config = dict(
    vocab_size=573,
    norm_place='pre',
    rope_theta=10000.0,
    bias='none',
    init='normal',
    init_std_qkv=0.0312,
    warmup_steps=200,
    decay_shape='linear',
    batch_tokens=32768,
    max_seq_len=1024,
    train_tokens=272500000,
)
MLP neurons of a small language model. Each row is named by its layer, matrix (up: input weights; down: output weights) and neuron, and shows model dimensions 128-255. Each number is 500 + 25 x the weight over its row's rms, rounded and kept within 0 to 999. Numbers have three digits each.
After each neuron's rows, "fires in" lists the words (lower case) most often at its 100 highest values on Wikipedia text that the model never trained on. A number after a token or word is its count.

L6.up681:499468480464536512548494477503524465467483480509493526520481483509490480394500481499513491474504496478533477539475549470447464506479496517520487486541489534525466496494464487494515483514516494506529484471564504504485500505501484507467479471483566499547515475505443483488463474487527508505471507481489452508484485492477531521504514528480503487477535494500513510477497517470473497529535
L6.down681:536545530515479501495516546472518536502480508494509515502524524528492457559495502495460483529489506522485519510528501504515535496529504488467485466499495472497487486495496477506479531484480525487501509511474488517515493483487486513480518551523479532478480529492551501489481491489505508461553507490507511453489503562517448436478485488528443491517466529482536476504468447519538494477479
fires in: "during" 17, "such" 12, "of" 11, "added" 8, "actively" 4

L6.up978:514500531518512492518500500489485474487478537497510521541481537486541494454530501488500478473438528508480527472477510522473523469551530487497512523471510530456512520480460500464506440519504536476486503467512484511460509460497439540524500530487508498457517484544539495545513532484508505473502495480529517467499490500504439481506521500496496510548553524494538507520495521542536518534474
L6.down978:497489473483496481500482491474531521500530490482514477506458506540492479484515489543510498500502479468496486510509492513446464502580510535469509502470542551476523497509517545539481492551470472478515513479481534509526508493498503463453484449467519522466489474510512531500473469482508509507534505492489480483544476488459465530550513482467512548531498479489461482511479537474491501493511
fires in: "june" 14, "august" 10, "october" 9, "january" 9, "november" 8, "of" 5

L2.up930:536502467493527558488520465496496507501491471484498452457466486467506535486502520534469472519474515482482497504477542452490489476512535482501519488539520489482499546474504482493515522511464497509503442514504511527492505496515486504506514464519494467467529504490556494534501510481527522490495545498456525537462501517508501492489546452529517505531495465527483458490533484493475520510506
L2.down930:544498520511538478502548449516475510490507486464524484532520498515507529500555457511521523513505492544497464454531470501527521488483484542503472506458509482506494487506538463452476518507519469512488538454521505528481482544512490460435509502511493567527510532515534437475513510505500505466513489528510456499508474496532524499501478508522443529456533493483486550518471459496493492498460
fires in: "it" 25, "been" 16, "italian" 6, "indian" 5

L6.up1297:489485468556501492512538503518509501488534479521472506512516474543529523524527433446497492485490492511536492489527514508500494485545492494472492440618489530510496465532493468500520443470494545502507514504489517566523439526498498507468488504499532523473497500500530505510457497484492527501500512492439495511493472503470497521498492477504492484495476479479467503532509534493483526494533
L6.down1297:494539505508512567512485472525525464462503524454445468483506529487557489487460515508578485469530509556482516494520522492495532488471541497502499521434497520544482492484519498521507505506495485527495469503530486486485530489496472516495507499491494496508531458478455507488476472494532494531456462505537487496485485502474539474501500487506504519497541463533494487554491506489508512539490
fires in: "of" 80, "such" 4

L8.up1519:496487489476531495513496513474515518519514483505538537487454481529461483502524522500484464478480504498488516464524488524499451520482517478519518507523483469509479511508540550502457495519498485488499508533484499445543500485496482519509502493517492514480465473502480443569504515507567488508539518557513490495477446532514496484542478525468504502494521510502501520455497454439514482477520
L8.down1519:512500511540499549533481505533539496507463490498478488490518525502515507543493539545482484525442538495534458495511511470474453504509503470466508510535526479482513462438518486544496491534483499482486516508506520525522491471449502509511489509497508456481510506516536475480510548474499447494491502535487454497488470519477490498544510486520502517473479480506486530508500495529529498531558
fires in: "is" 26, "are" 14, "will" 8, "can" 6, "would" 5, "was" 5

L2.up101:504519501449447520495480513525553442487494499455461531526491470507476473493512455495507526506483553466511499497560457479459468556496496521474507506519491521501548516500497531531482558530506516520504485501506494533522467491521488506509494505501479515511499490546516495513520476496538480519500509447539476545525518504477515495525481486506501486527521458480514496506512494497480470490530
L2.down101:485529493456571512492496493504472525494493487496465483499520492517515485495514499524505470521485569525489485505498529493491496461494506512511523518509516511511498497478475469518495540516506487548533551476499482480464496460507500482513477504467476499483483509521518508490509476515497514478485546495547498503519472471458491492493516511465490521531456488500522485523515508521510478517492
fires in: "team" 21, "texas" 10, "mexico" 8, "georgia" 5, "teams" 5, "tele" 5

L2.up21:546477474515500528532526499479486549481562522466516479506505475511549554516513472484468450538474487505555483520519513488435523540507500476523500504490525500504477484531503529485551485495515474511535475558499508477513517542500503500493481478506468479495484475439528496524526514455493497481490488530464506523514548491510536522496456519511520498509462485473528491478512480518480452499498
L2.down21:491472510502519514512524497495529514538504491490492511468527542547511511481534545469506535504483483493471533481498507488537493534476500496488539496512503515505472503494456538516517507520518502447527524467531507521486552531497538450469494502507496506527509500512524488476505554490489481465497465481515506501494502486466499499514511465513526519487543515460527526511514492530505477459567
fires in: "released" 15, "london" 10, "area" 9, "located" 8, "boston" 7, "logona" 4

L2.up64:501496528488515541511518511474526470507515507474491486537507513504499478506451486485513569485498482506519518480507511469494517483504523484519503474506486500504476533484481492498509474471517480540478496545471517472479523529448558511477534509476531478519538467541485484502519509518482467507509522499551459503522490478521511520471510484460503501453502482491503518499438549471460479551536
L2.down64:507532502510492508490500523504505524491504545465502523520486525503493567555497527505527488507505539518537484467510533534485498472497482517471514513482532482506481445489526540478447512511513495494537526466498494540513514531519489486532520526544515452522482504471463513523466486526528510520494528480482516502456491500523534472496480512467513525472510479487467482483479520489489508489480
fires in: "with" 66, "business" 10, "without" 6, "round" 4

L2.up557:527548491496496487519456521536495501449463487468510509517445489509477474533525501466542443492541488493505546506518500457517498539515488526463505532497488494491496496473467520499466499481490567511480496518488464480479540490441512547475540505485529477498511471529552530466536483506520509520500480485510483531474485518477503510473533517476566488471494532510519541538500479530519504533494
L2.down557:460485472502500509505517470481555474525512521532527496494513524472505498507485498525497512463471535503506497502485514495480448468503478485539484480487509536505483555514526491495529481512515448476458474537492536540457466499524510490540440487528502491484501528489458476535486494484520503482526502506509477510496547511509489485522485448505476519559501507533475480479529539496452533491506
fires in: "had" 46, "celtic" 7, "aon" 7

L6.up1358:511498503515480469511510490484484497501496468491500487511511524470485516484515440452532538489471504520518503527471497518504447486473494485483492520509528528527524527508494521488523532502474495508505499543486498534492487475512455541509521464496536515528465503464484476511510511473508512502520460526504521509477470496479494519534521477514518486483504493542490428474507503499484511459517
L6.down1358:521504489484493529508507504534496488508485494548475489532529467488466467517500542543486466522503516497446503517541499474427546491501460488512482498478518491498470485473502496515474494514515474505500476518500494498454526542501497482474478509506499505468470525516498489481508448497470499517505499499503475520496467516507485477431528509522476527519499516490496536547535518494464475545475
fires in: "at" 21, "her" 17, "as" 14, "s" 5

L2.up921:485537519476537491533467483556502484509501517488506503481482510474517522511526467508489514490517486494487515487475538489519518500490547500533458461519530479546548532470509484553498549487501488507529456465517499482499516474512460499535523471495526514517531544508458533481462484469465516457469493468523497502416491511479544514515513465512537496494539508475517482510510454478486486481498
L2.down921:564473525499530455501533504497500452493510511500490503453528505462502488451539481511484499468459504485521531534517480493466499482580492508479478488532504513490498477511547447489498511481485505481509490523486517516500543517519513481473562559496470517555527547527531495524508483506451485509504523537522464498535476487499494506502499488534494531533490514496479481498489507467519493470499
fires in: "university" 26, "united" 14, "women" 7, "reduced" 4

L8.up1492:438484461461455544519512464550448476502546522521469511441498517521509540544540479527540498482533516520509473453498482495518485478535496478515488492513528469510506537449480501519469489510537484462521517510466503514483491515515506523451525461511491482490501509519516488458515512536489493504470522497507479502483552511457534523514517478474480537516486515522458479495532483489486524526493
L8.down1492:524522501483451531507506508481482470513503521511509504458459514513529457491484420499485495505472506500480480508502484459470476506514503476489496509507502501469546489518499505480495493499494498519495484479526512553551544460500517506483491481508508490523508508499461483501492475474531495500542516473448472481517472470547470489517555550474468521507502499525519506494463515455478520550505
fires in: "since" 11, "than" 11, "in" 8, "least" 7, "after" 7, "until" 6

L6.up1444:510511493536474474524569529511516509460513498498475501473479482527450487505522456502489485509484513512563497501503543512483447534521464495543561547535517513497474452510512501504558517542507541499486497477496492472498499505455496505469493457493506539553532463510489527476521494489505472531489484524490454502517509518528485476520511466511490494514509500474514527503466483525451519526523
L6.down1444:447528515519494517466478489546524467510532481513532547520485462499521504493491533522504511480535493492425502520509505491518520448499546480460467526514535501487520522514514465473477508478502468488496500518523536515545479497554525528505504537516509457431482497490518480559488505514543527540483453499526530541493466485448488498550527529469529496505498481533470479500494500495507523474515
fires in: "of" 52, "from" 12, "at" 4

L8.up1040:473536516524538483492496494521536508503513486479522469482489500445560534468533512478535546510504515515479546551501506537468515484503536497524506484480519459501467527511482469521501482435527495501533477541570508529476488482534450512500490481502514507539497497502492517468527483554519500538527462519490458480493481465517474529535479479525581533500474535530545455502519515527506505462504
L8.down1040:496480480508453550506499503468456473523492455488484531557496497561441479493491527561480502493493503505488475471480494507505487561521487482515497516555485486509516471476507521506506518513492510518484510473495502490497485521488521490463506480549495486483490527461502476504493544436501491465481532506494522545496521552468522468457501501509457529469509483482420517490465498490469497493514
fires in: "of" 34, "the" 17, "by" 6, "squadron" 4

L2.up612:508509512537507498546490508540481531519483495519534493494550464473492494520490481484507481513491492542529479486492488491463503500499486467483446479461494549477504498473524482523484505507508469463550508506489463442540476488480482465514487536506499480455532498515510509492544482458505480486531470521486515532504519516490517501519447518513489530471491522513548476497492500513482508502464
L2.down612:536493470507488550514483477476544470534504523438483515527463483508504520436522479456502488531516453513523487485540485487498498505489533497518511505503476507524508517531455481486531490503468475461515521502510525498520546497516539512534511505504528479484480485481474512541507471451495460483477519499525496506483498453456526519492517519501523479543467503487492522525553492498553497490527
fires in: "game" 17, "games" 14, "james" 11, "well" 7, "hospital" 4

L2.up946:503489535466500499538534527498477495509523470499520479505477512503473502495495518537505459486480483488506519499456501487463491504515539454514491494505541508527483515479528449442479472497500512484521490529472488495513499482494481486516509525519448501519533487519479468485512484504489480521538516481496474535475477516532455468545510504517484489504519477504511487492530509511537528450486
L2.down946:486537485524520532486448473520504529517491484509552467539548435487533521522477559494514497502457500514525474510507495510501496480506444507573486537517504494458535499505473525461498487535478500499480482504519513499545499511491468463522525497465518484500480481492525465523496493464498519532473513495505529507506535532518491524503472471502499488492516515481521499515469507492494501525495
fires in: "had" 42, "john" 17, "1st" 7, "has" 6, "johnson" 5

L2.up584:500507471492494489555477515497475490469466558470516482501477542552477494475485536483515511466523483482528501483535469550490514509493505540524477516537499506480550477474513458479456519499540536501541483523514503483519519495464518481479501493472492473469466508527457509443486474561469501475517506510511504536518501478490475511496471513475522499530476505498501505474500519484475490556475
L2.down584:520532432497506494535476508447501517507475498480490500517480500493513529509499481510512558484513479485531491514496457534538437472476489471497506494536527485504516527503516496515499535523490499512493473512537533484519458525497469488520455492512504486507459520523510498482580506500487501492470476472516502512498449504517490489519519447515498526517492519496476489446525483495504500509500
fires in: "has" 60, "united" 6, "potential" 5, "university" 5, "also" 5, "got" 4

L2.up1150:525519518530484507514478472465508484491533485490507520559494486479519526457505531482567528480510426493532483504460521448497512456536429528494470480519470522496531471455506518501471481531484504486507537512492481478496499501464553512516493498503533525467526507519474508448494533493522487531510496494528499473517491490493526476520512521504479499500508479530481529482490489522517472504455
L2.down1150:464473480529493526496426535530486492500498533505443475521542493567529503494491529511483523522483499528489458490528508503481477520498472488534541442526500478484522534541513502496503435494478537495510557506498531490536467477540502481446524437537500491525494477541449532509465489513499497528489500521509488519526521496476509520518481524513507525521505474488511481499481505488494491539526
fires in: "through" 31, "between" 23, "records" 11, "throughout" 4, "became" 4

L7.up1341:460447489522521534514460454519478508523526506461524494500507431517549518497499490486501496529458511539514523443504484484502463497497506503526481519512488529467506513492479463470510482502489482499487506531536476492465480498474478510515498513513501511511507515532487486486466527522546530530482541500487479501510486497489491540560504541525544516440480461491468529499502487515526514515523
L7.down1341:512506510512521463473528497487512537479503474471506476489493520471485482514539508519508537521493504497512474544512512485515553481506442532491529507503535487508517482514505522496488473549523470531452504513520542532480453537552541476480499537490489521518516497488520523489513458399515466516519441517503548465502508458483504460490481495531495557496473547534497507490520485466493483519442
fires in: "to" 17, "which" 17, "of" 12, "took" 5

L2.up1253:497471514472522495535505490452551488497488533449489507488513519473516531458482467477526478516509474474504527499501508487455478508567488510519533477500496520485454521470498523487493489482506499476468480492457515477509504476467521487489510521520539482498527518460505518513502504547469497504476494530517543523474524501495450504506493493490523465478494500489511448500528511478475461504543
L2.down1253:502529518506462518539508512536476509495504548526454465530519465496472529500504466523515492517451498488507549527499528500544520486521529494524495543492491510471475524489511545516506500503466467505488513506484473555451518460495534483539491491485514471502507499473454495535481510499476491511494542516454481515535525501468523534489506501496519487480501535471508495463493480473523468489490
fires in: "with" 77, "without" 5

L2.up423:559535481489505498499534525533493501504497513443530510506499531480539499572487483540516477462518553488425498536504468484470514487518502506500464502464463492485484480538482527501531488504496493495494486509460488522501507505521502474560519508512495528466460502523511503529536495501456493497508485541497493444488497477525438474533536488493520547527508511492454502528502520459485483507489
L2.down423:459474507472496502483494497490486467429497493549523511494480481462523549518459520526487534506522484520476497486500487486529519508515476502455506490482448485535518495503472497564532482529502510508508497463494492481465475481544445455501506522500503506501499504498508537497446468542489492468503510498538528502499519510474489530492478497469506483511495490540498547473485492497492541496521
fires in: "three" 25, "lost" 10, "free" 6, "nomination" 6, "some" 6

L2.up835:499497485464514512506478498511557474507521495475481471476548518538486484493513538510472467497527505462524449531518447539482531482500469439484477503501504465500538516496457502456524505513541513497511518498505519531532482514506501492531536519489518436518505506510556509476517507492517472450484482464524514486468463482529528480520507518515496545468509504498517519511546535527523491469512
L2.down835:497551498447487470490550513516460517503464500473492482543487480443488490526475485555500521486477492523478546488547550505485486511499509506488504387506488501493452516499518476502505478499471496484509477502508529500534522502468481482535490510529481491489486465514447504536528483554540461531494519494505498541477504476495476481483510478545543514458500521491490491503455466526516540495475
fires in: "have" 50, "china" 14, "chinese" 9, "children" 7, "according" 4

L2.up6:489505512478548572509473521456450518493502501489516489498499483483479519447540476518522453532505494496526516549453513519449495535479470512502500586531515535493489525486493483515480502474498521490476517475536522487523507499467521491469488501482485496513472498517510524459495484528499481545533509481507512512529534509511525515506494459534496468575522471515539469495509507486466531490509
L2.down6:506474555522498498493515451530495496446482481495512474478471492506446491464476549478501549489498511530530481453499463488484472488499515493440509482518539521467495514501543502517505467486491487507502504542473507487503532555482458484494470538445517497520492526487468464501512485506465529511552496533503489512457469544533515510495464485545501477503481504508477529551475461526509486501550
fires in: "being" 24, "he" 13, "king" 12, "nation" 8, "station" 7, "which" 5

L2.up1095:509522392521500529493458517499518562514502531525465493520543532530505489482489453510471540520499516512505528512468505544480508512514489510479454517481515504467497484494464481444469523478484513498476477487457528513424476506497497500511523486446520534487552537517439490469536489525468464516509542514503500476498501489481539517492490475508509511479505473478502467517471497484501511512557
L2.down1095:489491555502492474505491474502518429474511456487509505531472502447513540568475512505505448493524463512504510487483479481484495528512497509521520497537566468510506494507490429546500495515539487507506535506523507508580523486489523485462476487553490494492478486525553509496478520504547481457478501491511532519486520500497467516497526499480474535517469514543516528506538507491493472494479
fires in: "january" 15, "current" 13, "three" 6, "first" 6, "currently" 5, "early" 5

L2.up1443:521521505465501522453475486497451494498489444490497458479504427532484549541512475519502483480506485477502511519503488488551523460475503514534477496517528461518521517474493483473505560514491464473499467515515533485515514476475486534480498526512541474542482475453464514505512457502475504481485544502532475497455509516523471562535513496510468499519479523557510495526520529518443494543503
L2.down1443:452472504502505486515487531495533467480471456484505488484522507511508527594482512498484478538499507476487507528491458486477508465508457508495481472462533516460497487475558512493501503505529464477510508464521469521490481506496530500523513551529501529510462448486475531503541453509526509463479530487518506533463530512513462524535471463470513521517487482479548459493508480512476502490514
fires in: "who" 42, "while" 25, "video" 6, "vs" 4, "whilst" 4

L6.up29:525495531549487480494492515533512511475516494536529469503505494482537499519511474466518499472506522473504529479520493512518487491529534517477443443478506508515559507495494494475509482516469526529502496494475520520502512479522551534526519513528462529473520510526481498466508518501498494522479446490486530522507515532481485492487516536502532490492552550503507509519484492506473506505470
L6.down29:544471481503510489510511494492502522459521481466508523500511532486491472513506479524459526506469473517484481539483512537517511466554500493500483502459461521481502506552490531529476515476439468495494507418503540488496535515469483494489441517497541530478502530476532540517477498492489478500517516509524532499486504481541502493515490500484447490515498472482451507526533496510547522454518
fires in: "october" 19, "one" 14, "of" 9, "more" 5, "renamed" 5, "also" 5

L2.up234:500472505494495465505524561506521488462528522518522518505519480520468525461508481460517509497499539483483481503518519509449490488528476472489467492467526468521506487497508532507490517502500472540508475561502482468451488475512540491548492533495515549501543516506541516514517489440487528489501479540476462498515515504535517510500519532500509493487493505553456502501479569520461487497474
L2.down234:501531516508512515519488470502487480554508458516470509487479516499520520508518515534478476489510476512530517498484472480506519472448558560529540483488486544501500495501475446459515478478496504474481524494474540512538524523513478506481491486529476471507488482456514512531466508505542468464504510474497535526516508519475475493538488501484520479511498513453545523513520429502542541476538
fires in: "university" 31, "united" 14, "boston" 7, "producer" 6, "positive" 4

L7.up1386:501488496523500497482489501478489506534493474525506508512491491477554473514496510509508512482500504454508537506495523523449513469510512478525469540448536486463512479490537465495494498479501490485497506471540456514513478469505518501526517524525549486519453498506497528522462503488554452475500507554496548458543494485496512478503474491496486467536485506483517565513548457510467515520474
L7.down1386:524513492503530483487484501496504489513537518491493509484487466537502441513474519501527524507503542511515483509455496511518467562474508447523523493497487477477468530476477498529486480526544496517511481497452520484504517501437476536492495507457487503453501485461515465495518520495516472510530517533554471506507519516475478482516496523509495498470504502523476533501520557483493489502494
fires in: "more" 20, "would" 15, "last" 9, "less" 6, "world" 4, "to" 4

L7.up686:504498509484467466493475464499511520472471521523459523505521535522497522498508486475488488499473549532510523515554504524536471484468463504502472506502505566472503449452502467498484542490495446468466510548498522481474473510495533504505501489486448529509534458463505514479465489481481509496511491509476485534522486529492481530499513474499477498518502485482535531529505494510500511468484
L7.down686:519541455533515489489534508488485494527525498475588473529505459522438547497506478528523516510466486477503494539481517480498502490478523475525515465513550508534539489534545521430485529496512519509497512503491516522465502468502473526501493492485517514446451529478529501519503466564461503465498507506523519488472481496526484525557486535491460512538544477483488487517461496495472531548504
fires in: "in" 28, "a" 13, "addition" 5, "species" 4, "as" 4

L2.up514:494514458529551498513484486464435510452540505497550522453466521507514478503488486534474517495472577514525459486527504500455516504472520512477492497491518496519484502481506475497462476457495509504509538494493472526526505524512512502491545462477511510500490465546509520497456489533509536520473481540535469473485530505486474490495490472505467530464501533489573480507494523466465475491499
L2.down514:510540532512493444486496521477483499507487490520548477490511480545557488537456518506462481510521492548508460492472510489489492515479509510504526483518481529520508465502487549453509497475473486472517533541472524544525515490517538560478507479516485533506511498526517535428524498497477468500480508486517468529526505495489474492469491528490507527467527472532513476501484511481500476509472
fires in: "the" 76, "february" 5

L7.up411:468492473508479470513516457476492523489476466474494495530483445507504468502528491509539484453487489470452504457499459547512488474481499525522475524534507487495491484516520480497495494461519508554457508449528501510537436507481529491514522481516485473485478523486496480456518488512502543495506504536503457522507508507482483528498472494520484537507516564499502514511505470489511506477500
L7.down411:521513523508555490509490540485493513509529514542502489456481498478491512500518472503492527500488504494496525495454531478537497524480526508456508497492502502486506441517450462507476503460518509478545473525488488462475524497526477514496495509480512528495493455545529524474538494480544515467485544474479508543517516474513510510466500461531501513466502470473490505484446529503495503514469
fires in: "was" 26, "were" 9, "areas" 8, "than" 4, "is" 4

L7.up935:551473465539443483493495491492490478487475513438469449477490489464475511509483507447503542532505498539461537444518528494496522511513497539536416535517526485551492485552469477454481495503502521509506549495525501494527494495504524482489556512500538483496490491483516539509497489488525535527511442520501528464486475460492508491526526483475522511506518544526519558498441523505487437512506
L7.down935:531520541481510516536486502487469462529539508562544489505513463482536520512508541500519540494489493454523474505521518511470496477501506475481546434502442469503463478483490511533487499498521493513511484497504475509506486518506459541466489513494490526500509536464491453486492483517459525496499510532500486520505509515503514482447498485537506454466497513524491457551485478488510522519511
fires in: "of" 42, "involved" 7, "de" 6, "death" 5

L2.up120:498503509521502504487524469503502468518524481513566485529462493456523480480473487496511533464491519549467552499490464486490487503502506476491484467476470488457475507533484478498574502488505511531485464485522482523512443514475452481497502542553532521500494483536522479494483495533451497506510464499533461434479506494543460535434481481505513487503485514506495485479504491479514553519493
L2.down120:448533500482445485524521513480548486494538523505526480498483487482532517478517509551519522511491476504450495487504487510500499504493513528562529498559500509477478518472481493547498529529470498525453522499522496471512491506507456486541529475467507474500506476482437494514523493470473507536511503509489529537519476496482539539518466513496485488504515501436483506501506525512496476527529
fires in: "been" 36, "was" 25, "went" 8

L6.up1380:562488457526494489505487486517488451517538477465534499495453486513491528501512502494528502509519489480509481482539550516500528515526487527494492467477506498536454504518480486496467477471484484467488512475513527506490527523489526478472500506545499501447475521524477502532493513528485535479518530494515480490502506507524491507492542519519522525539521503513504492436507464523495487481525
L6.down1380:501515538495532540499490484514498530534523517529463511530537446510506503500494518466459485589513493529499519507476493497485490547500484495477500514480480510473503481551523479528519505526501527562496475488514469510483523462465463525516484445486530484548542500484511499504493528494458507503521504499495496469535457529467479507505501462476510485509500512470497499497516539482462502506535
fires in: "of" 16, "to" 14, "because" 11, "despite" 5, "support" 5

L2.up655:470500507435502522499517516444510464471515501518529449477471506507505509517504515506502482501506526506489516503462484479497534474547472495529503546496509494514515461477484497508472503513505526475497477527544547474501514533462492519511510526474502520499482504479559540455488476499488532460518469495491530490509519497449486489503549510467524533512481490457528503512507459491517506491515
L2.down655:494496541485498483522549541481454502513465502491512510519543462537500498510452502484485507518526493497483516502502499505529502502518524486530496473513486470485494535481477477479534448562537546494472547490480490532494485476479526524517455468562544497482471551514503444484467505516490461518475524494497501519502478522513457549507487527530533481503487519515507537473488490444478508511509
fires in: "in" 33, "have" 33, "highway" 4

L8.up430:480528456509507536473498508499469478498510489523469472525483446465489525478481522526493514484510468463453494522539531529478438542524474498521515478488500518513530468556498466508522491483489526519548546523475530516504523491486574488521521528530558509518504503512516516499503519491479496494484498483465542485494490465488492501490494463502463522539447500500521438514514497524469543500518
L8.down430:529465510512482502491557467455555522476484487527512503553481468533502504494465530505548535493487497495541485521497510491505497519522487502456497544481512530488494501500453505488474550516507511531472514499514486511520510513491473521416471513538479515530508507477468506511542501478475517513505462529499509528459444510505482503514515477522483547531518506492486529533488521462497518508491
fires in: "of" 30, "in" 9, "a" 8, "responsible" 4, "propaganda" 4

L2.up960:548454504514529449482484496487560517509472496491538499489499495465499516520513487524456500445493459508519499470504512470541490479497501502528529475467497505508537469476506416501558574498519489498486447528493486516533515498527457500497474516517481516517467511478509497522510486508495517494489504501501513481506482477520533529540485520519526487472461521494480459519503500497561492488517
L2.down960:481532515478508452487561503519519478499537477556528504476501478528449504488484519522476525511489511493503512491471470491520484548488505496525480463499482480521531471478508502534511519522490488493467458488501496546521493541491476535435481530471515491538516507547528501524533509489449495527475473476550510518486476486471457535512533477471539551484493518504474536506500503507476554483500
fires in: "s" 51, "her" 29, "local" 5, "located" 5

L2.up1427:532484539485512522517480490522437503524513525456496462511512485462484538510470470514478469499549543514485492497504559507481503458498533520515530547522522466491527517491465506497540467500496505489499491513479492498493535517503522479478479478469509496502529466487503494485465508537538510505482471502482507497523498470505516506493462494519516546501525483486510472487492485537494485495507
L2.down1427:494487465506537488501457494481537499493447467510468488519497502528539492475524517499509519497456470494503496527509495527557530551518494483435470467522522495506483451478511511498504532522446509554526519523489507487541491492515490534498531530486525489467511511517499503527523518490486483476480510515541522468495495547514541484496567473499496462503492501498529536510510492482525500493521
fires in: "united" 29, "it" 10, "nation" 7, "italian" 5

L2.up130:528496510513479510505472470486503561483511532505554485512531497501510520514502512514454493475469477525542478539454487468504504519487508493504473458471485522496470515521533475479466503448531508529519498522507478505503522477494542521489521517526455528480497545445500500509475485479507472465482487519459514468475505435490526501523471532464487485522510495500575484497474531503463500529501
L2.down130:556483496452529497491520502537489527501514509466527523488477469511510488456564486484520484502496543538505471489524496470514507514516466531478451540479483490467451531508518511473505508490498510467489476494495478534526490533517494507454492528546469498508484527500484487457487500438525486495541533491521490490503504511520517456495514474474480532497507509498505465501466533526529497473499
fires in: "august" 17, "australia" 16, "australian" 8, "county" 8, "country" 6, "end" 4

L2.up425:510525473469501519533492481482520538529492530548494501476493544472478482519504506492473494477494523498465518501512460495501531486493515472489538502472487495481536531483545501524445467476566512493503490492501457522504501508472536511503479531476462542488471518552524466453476462522502501483525471482521507494504468462512499462524502520487538532523505525497512448473453500486509466541523
L2.down425:510468505495539523494509502472509505532439521521503472524490504498553526478516481523485511488549489510560471498497478525483484509536442536477479490488490509520472454519516482533495489487479516553470530483547527476476476488521514528513497470514522496454571523488495507520519495482530484507522517508506519522488505509487524543500468416520445533475494535510441495480479475508503495484472
fires in: "have" 36, "australia" 13, "australian" 7, "must" 5

L6.up951:490523513507524481492503499445510522550507547429481498500521518501521509526483555535452475516545523476545518481495476445514486489526525473486480498534480522521533508521542506417531538469506454478493493506500508507511531510506477526532474478512497466505456492527506514491482452463479517497510526489493489544483484463474487495493525509536486506473468516544466524523498499507451484500487
L6.down951:486457489571499523478481500522464472490458479491495489458477525514500547455524475486514516501478527447495503461488542503494509495512503501517546506483562542488469521440501486525511525500464539504500492489499478484496512503486501500509526497489461506477530521526539507521529514541477509468519560491524483535546497475518542502506485500499543494496518451481520466492477448488549511479512
fires in: "about" 17, "born" 15, "backing" 10, "km" 6, "turnout" 5

L2.up1284:492427479496515489529534480499498470495496523505535516512427496524499525514486451476525485504466442520458476518492469483501445495522523520478523510521519492522538492483527478528484469513457540488551500523503472514497512529477499473443490532485539504476489492506526547491492467491515521481503510478537502520523463438492501486520519438508520518493496524536513465485497488518497496533466
L2.down1284:518503541477512467486515451493478479493488550491478544495492458497495499533460531513485522482481467467531522495536461520491510515490507470510517473521465524503488502472506524496465534491473497474513514499519458481498456472527559492457476479518530503464518494485533481479481484501467456485539507524518550482483464508522441508508508501519483508468502575527485498502528489485505523502492
fires in: "who" 42, "he" 34, "has" 4

L2.up855:416513516524537489493485476513480461470511492494495521472468513503460505534486505488491459515479578488516515482505506501469479453446526497505495493514490495468523508498516513480466524512493474552507480518503514485496490477501476525495552540502481496494552503520505515513501496562514514574479481522444543504472510502509497477538504509452503517528540511496539479500494471484538487454521
L2.down855:453489488544548474464519446505529481490465469433482488528517525518463471496504480485491438496503531493534523506542496495472510493447452504511504498518494503474525491475525508502509532517509484540517523487477467492495508565509488503478494542480513478496537498482503518510510483499523485544503484493521496532493506468511499497520514521519508500552522487490513482530547479498459517491534
fires in: "which" 53, "mf" 10, "ifpi" 6, "had" 5, "itf" 4, "of" 4

L2.up299:487486494516501449529534468532501493532522518480558506514510507474509480481501497480497512527495520531556531514531491543481549478481514502531511546513498489519504509490518485457480522502478497537509483476482533496485478523490549518496484504510513517490460506481463525528544458519478483492475491441490490508504515472493465492476502503510528486505481507523502503502532454490460488490449
L2.down299:506481485486528559467494537484478508484524468516507528573491498491489501515504487488518470477482520513490491509477535472479487520488496542519522498468480480492532520500525518452479480527477562492486501486492497462496547493500497510500511498503538450508525493500495483528524535500487515505536515475486494465499517526503513491505473497522488508542501472472478488476464549510525519486514
fires in: "have" 43, "love" 8, "having" 6

L2.up885:496570502515482499483495477500550486496482504519483521481496496507501468509503506506507477492530509487537466479526512478504531559453505485437471482496459425514509477489512490509537480492533516529501489496476487497485496462508491531486552506488539516494479491485499503468514490520501510484524485503484509559535499501502483529496469500476537501485470489528505502485513493505511492491511
L2.down885:496520498513501524519523514531527486547545503518496475478524515494550530465529520431485534538472469465454504518485508448470477460464465532499528477501542504457523532510500505494469492500544502490498528472478453510455493490547493515508517497540513435498494540500486476499474500495489501477507493478497481508460491468505505477510512514492519445478513510503529499484485492493493476527503
fires in: "team" 29, "texas" 6, "majority" 6, "tele" 5, "major" 4, "paul" 4